From a checkpoint of a small transformer trained on Wikipedia.
Size: 14 layers, vocabulary 512, 3.75M parameters.
Architecture: RMSNorm before each block, rotary positions, no biases in attention or MLP, untied embeddings.
Training: 128M tokens, 7789 steps.
MLP neurons of a small language model. Each row is named by its layer, matrix (down: output weights) and neuron, and shows model dimensions 96-159. Each number is 128 + 32 x the weight over its row's rms, rounded and kept within 0 to 255. A neuron's up and down rows have the sign that makes its largest values positive.
A block is one neuron, or neurons of one layer that tend to fire together. After each block is what it responds to, as a language model described it from the Wikipedia text at the highest values.

L11.down60 [158 100 149 163 167 137 112  86 132 146 139 108 160  82 117 148 139 103 128  79 171 158 105 122 110  75  49 110 131 125 108 121 165 175 129  94  91  94  90 120 157 140 169 106 164 139 130 211 172 159 123 151 128  92 129 110 127 193 149  87 116  53  86  84]
Responds to: Split common verb pieces. The second or early piece of a common verb split into fragments, strongest on the ou in would, also m(oved), g(row), w-or-k, wr-it-e.

L9.down2 [140  51 121 127 137 121 111 175 137  75 150 135 152 133 111 114 108 127 182 111 150 118 167 139  98 154  47 121 110 146 171  91 181 113 137 125 132 116  90 131 152 111 181 133 123 130 162  19  41 181 103 114 162 164  90  87 111 156 145 133 122 103  82 138]
L9.down58 [114 182 204 171 135 159 164 147 136  87  95 135 122  97  80  95  84 172  81 134 123 177 107 173 123  98 152 122 129 123  98 179 130 109  77 179 166  98 120 135  82 152 102 137 143 153  61 185 107  82 145  87 144 122 120 192  91 125 146 127 104 111 179  85]
L9.down75 [167  56 132 153  96 148 197 103 131 159 109 147 140 141  92 119 155 127 133  79 114 117 112 124 146 136 112 112  80 128 132  97 131 111 109 117 161 120 146  95 138 122 136 135 109 113 114  92  24 148 142 101 112 105 128 124 140 103 143 116 100 123 154 138]
L9.down118 [134 136 110 112 142 112 152  97  76  97 139 165 106 118 104 138 118 144  95 143 103 123  76 155 169 148 115 173  98 109 103 144 141 109 154 125  94 129 127 130 169 144 117 107 100 102 173 121  75 169  65 134 110 115 110 117 176 142 109 163 159 145 128 111]
L9.down121 [121 114 161 102 118 146 124 146  59 129 114 194 178 150  99 159 194 159 139 123 151 120 169 144 173  84 111  99 169 134 147  73 133 133 156  84  80 100 108 148 138 112 106 166 123 160 122  99 135  89 140  79 128 148 176 143 113 125 132 106 171 160  94 114]
L9.down127 [103 157 134  79 168 135 144 122 138 162 135  88 112 105 146 121 112 123  82 143 120 102 120 143 152 110 115 130 172  99 136 116 148  75 112 133 161 145 139 126 166 149 168 145 135 164  74  75 109 165  94 127 152 108 130 138 124  89 122 153 152 120 122 146]
L9.down161 [120 147  92  84  92 106 213 143 113  75 165  98 150 137  76 103 119 136 128 121 134 111 175  79 163 154 176 142 111 107 125 107 118  96 158 153 106 149 120 112  96 119  99 164 113 124  78 108 140 150  76 146 139 114  94 126 172 144 156 146  95 132 139 142]
L9.down186 [117 137 126 124 189 100 122 138 110 100 131 125  68 179 153 102 121 131 109 100 107 147  78 159  97 125 142 174 116 110 133 162 107 124 118 152 114 166 153 129 107 124 148  71 125 123  77 149 126 135 105 107 123 161 109 101 170 116 136  93  85 102 146 151]
Responds to: Split verb word endings. Final fragment of a verb split into word pieces, ending the word before its object or preposition, e.g. tel|l her, attemp|ts to, establish|es something.

L9.down13 [120  91  90 124 157 126 157 175 128 115 153 112  70  79 132 156  69  99 159 145 126 167 117 130  95 137 133 111 104 111  79  70 150 118 178 126 146 142 130 155 122 108 144 110 142 102 106  99  90 154 179 172 113 137 127 200 142 141 155 126 126 121 129 187]
L9.down41 [107 137 177 128 148 175 153 120 164 105  91 101 125 159  82 141 105 187  93 110 143 111 131 192 115 112 186 133 125 104 160 184 171 145 161 119 105 130 153 172 183 160 156 157 108 123  82 122  87 146 132  67 108 121 117 126 121 129 227 124 116 149 111 154]
L9.down66 [ 94 165  90 136 174  87 153 127  47 114 123 161 108 165 146 151 104 137 140 102 120 154  97 101 125 144 156 156 115 179 152  69 125 117 111 170 115  99 106 127 173  85 163  77 121  81 145 144  90 170  92 183 145 146 159 151  48 197 139 139 148 134 155 129]
L9.down71 [130 130  88 137 151 139 149 138 116 106 129 104  96  91 114 105 147 154  78 128 115 148 158 117 108 102 175  98 119 164 128 151 112 102 118 118 103 114  94  89  64 121 131 180 182 179 143 127 105 108 169 113 162  91  91 107 126  92 105 157  83  82 170 151]
L9.down72 [ 92  95 113 123  69  98 128 188  67 111 187 138 153  80 105 157 151 206 174 142 158 116 144  69 164 147  78 151 120 145  79 113 112  92 103  68 123 123 136  90 126 137 158 103 135 116 156  78 141 163 119 158 130 128 102  82 170 114 103 151 146 149 154 118]
L9.down80 [110  92 175 116 105 133 153 126 121 104 153 157 105 138  85 105 156 115 201  82 133 112  75 135  99  98  93 150  67 111 135 151 131  81 117  93  76 112 178 126 130 127  74 149 120 133  80  66 143 110 168 149 129 121 118 135 173 143 119 105 109 159 183 116]
L9.down149 [121  59 157 180 103  97  97 243 112  96 133  81  56 103 132  95 115  88 140 146 147  89 105 115 132 122 132 162 141  79 161 177 145 113  88 155  73 123 107 122 131 122 128 117 128 161 201 116 156 169 160 145 110 122 171 125 163 154 110 134 143 123 163  93]
L9.down180 [145  76  69 104 136 150 124 156 128 147  86 108 109  87 139 111  92 112 168 114 131 130 172  80 148 130  80 124 170 135 125 132 135 112 155  94 171  81 136 107 133 170 142 160 147 103 120 119 116 133  98 164 107 135 111 165  96 141  99 146 162 146 133 111]
Responds to: Word-internal fragments, possessive apostrophe. Apostrophes before possessive s (women's, sport's, band's) and middle pieces of split words, like in in orig-in-al and eng-in-eer.

L11.down89 [101 150 101 139 146  72 133 144 122 140 150  63 142  91  89  68  95 182 118 141 109 145 153 150 125 124 138 162 159 121 136  65 159 118 178 111 113 138 148  60  67 102  75 134 160 123 108 174 122 140 167  92 140 107 156 119 123  60 146 127 103 100 158  96]
Responds to: Mid-word fragments of split words. Small middle pieces of common words that got split into odd fragments, e.g. doc-um-ent, P-ar-ty, pub-l-ic, di-v-ision, King-d-om; also the colon after infobox field names.

L9.down54 [ 90  74 124 165 210 105 147 169 116 149 137  85 146 155 140 106 112 153 113 105 152 115 159 120 165 161  83 173 120  80 164 165 134 107 103 140 138 152 117 100 192 137 155 107 151 174 108 146 150 197 156 123 184 118  95 123 156 155 196 121 122 148 162 145]
L9.down56 [143 149 127 147  98 126  90 105 100 126  87 157 120 144 113  84 184 102 139 126 182 143 110 160  98 129  80 187  42 135 124  59 106 130 107 134 145 129 162 104 130 158 139  76  63 130 144 112 164 139 110 157  90 157 172  63 187 162  74 124 127  86 124 157]
L9.down122 [161 120  94 131 189 125 167 201 110 121 127  91 121 121 103 107 119 176 127 121  99 144 159  92 154 138 115 126 103 124  97 187  84  90 155 146 123 159 132 155 130 122 110 113 140  88 148 121  60 163 117 152 110 105 128 117  64 133 137 123 137 121 118  81]
L9.down147 [136  73 147 149 123 106  96 103 115 124 118 160  90 111 164 138 179 119 140 134 102  96  98 130 139 105  59 146 135 157 118 103 151 161 109 142 134 143 167 171 133  78 169 114 113 148 156 116 153 165 172 108 171 205 175 160 115 120 159 139 154 182  90 195]
L9.down157 [175  86  59 102 142 155 113 157 121 123 156 106 125 130  83 156 119 186 136 179 107 155 128 100 138 167 154 171  72 122  96 145 161  89  89 160 139 137 123  87 159 112 120 129 128 164 145 179 145 174 137 148 165 139  91 110 131 178 156  63 124 132 180 152]
L9.down175 [ 94 129 102 152 156  73 190  86 137 158 180 119 117 100 133 126 193 157 126 158 115 130 147 164 120 114 109 109 167 158 109 105 163 115 147 138  74  73  76  95 179 169 119 157  78  97 146  81 172  96 140 119 117 122  94 117  87 153  93 152  95 156 131 104]
L9.down187 [ 63  71  79 139 171 154 141 111  98 161 192 181  91 170 205 109 140 142 166 145 127  96 123 120 156 128 144 161  61 102 121 108 151 141 101  94 144 109 141  88 127 107 135 125 115 125 140 191  81 105 181 110 121 142  77  85  94 122 144 110 150 115  60  42]
L9.down190 [149  98 154 103 122  99 169 134 170 147  73  84 101 127  74 161  82 127 147 167 131 160 153 174 120  93 184 112 140 204 170  95 101 111 180  99 129  96 139 119 125 110 121 142 165  60  83 117 120  81 126 148  99 126 120 154  99 156 161 173 174 131 121 144]
Responds to: Before a year. Word endings right before a four-digit year in dates and spans, such as the end of month names (March, December), born, or a dash in 2012–2018.

L11.down63 [141 112 130 136 121 162 122  73  51  96 119 149 102 147  98 179 122  95 144 115 115  62 114 106 107  98 148 150 164  75 118 132 146 131 143 143 132 100 125 141 191  93 196 132 148  79 170  99 148 156 132 156  77 142 111 142 137 147 131 121 142  78 109 110]
Responds to: Mid-word vowel fragments. Short vowel pieces (u, a, i, ur, us) or an apostrophe split inside a common word, just before its ending: intellect-u-al, pe-a-k, Women-'-s.

L9.down9 [141  84 144 150  89 138 143 125 131 156  72 124 115 170 110  73 134 148 181 113 115  98 111 113  79 169  73 109 113 117 108 116 151 124  85 109 101  98 156 135 147 150 113  89 179  93 133  85  81 169 115 157  98 126  77  77 145 129 149 107  88  81  97 137]
L9.down34 [172 113  73 126 144 159 117 126 127 148 114 122 126 102  94  90 112 116 113 147 120 132  81 107 136 149 105 131 110 146 119 108  95 165  68 125 131 104  85 153 150 138 152 159 134 158 154  82  90  83 147 108  60 116 134 159 156 147 166 155 159 199 156  92]
L9.down53 [124 139 118 160 149 128 121 137 132 157 102 172 129 105  32 167  77 152  73 133 159 107 166 107  95 147 137 102 106 105 161 158 126 113 145 113 105 117 120 110 165 124 114  46 124 150 133 157 162 104 167 155 107 180  94 149 162 116 130  75 123 144 122  96]
L9.down85 [156  13 168 104 145 194 117 117 141 155  92 122 152 137 139 166 101 129 157 154 112 150 101  97 142 113 108 139 149  92 139  94 161 140 110 129 147 120 135  32 111 101 136 128 148 128 151 113  74 131 149 106 171 146 151 117  94 114 141 158 142 132  99  68]
L9.down129 [107  87 163 117 121 143 105 130 109 122 170 125 106 140 106 135 136  88  93 191  95  79 148 105 110 123  95  76  94  94 129 136 180 164  83 107 120 221  90 110 112 125 131 120 188 143 113 114 128  46 116 135 139  98 113  81  93 126 137  92 100  91 215 120]
L9.down136 [145  81 110 133 116 172 117 117 102 195 134 139 128 107  90 162 122 151 127 120 143 153 126 113 150 113  50 113 115 121 131 137 165 147 133 131 139 151 142  53 160 104 156 125 117 159 150  99  67 146 159 148 122 141 124  99 114 134 138 119 146 111 136 106]
L9.down169 [168  44 167 136  99 171 124 134 119 150 128 101 120 160 153 189 123 109 123 120 101 190 111 120 178  89  98 113 154  97 187 124 163 117 115 147 146 145 158  37 114 120 117 129 140 123 101 133  56 122 135 154 113 140 131 132 102 168 155 142 157 106 141  94]
L9.down177 [150 149  92 131 157 139 166 135  97 144 123 154 137 128  56  92 110 136 115  97  80 115 105 145 191  93  70 163 156 165 126 135  98 109  96  69 118 118 103 119 139 121  99 129 112 185  83  86  79 162 149 155 125  93 160 140 180 142 167 112 118 165 133 102]
Responds to: Paragraph breaks after sentences. Double line breaks after a sentence-ending period, before a new paragraph or == heading; also the "ere" of mid-sentence relative "where".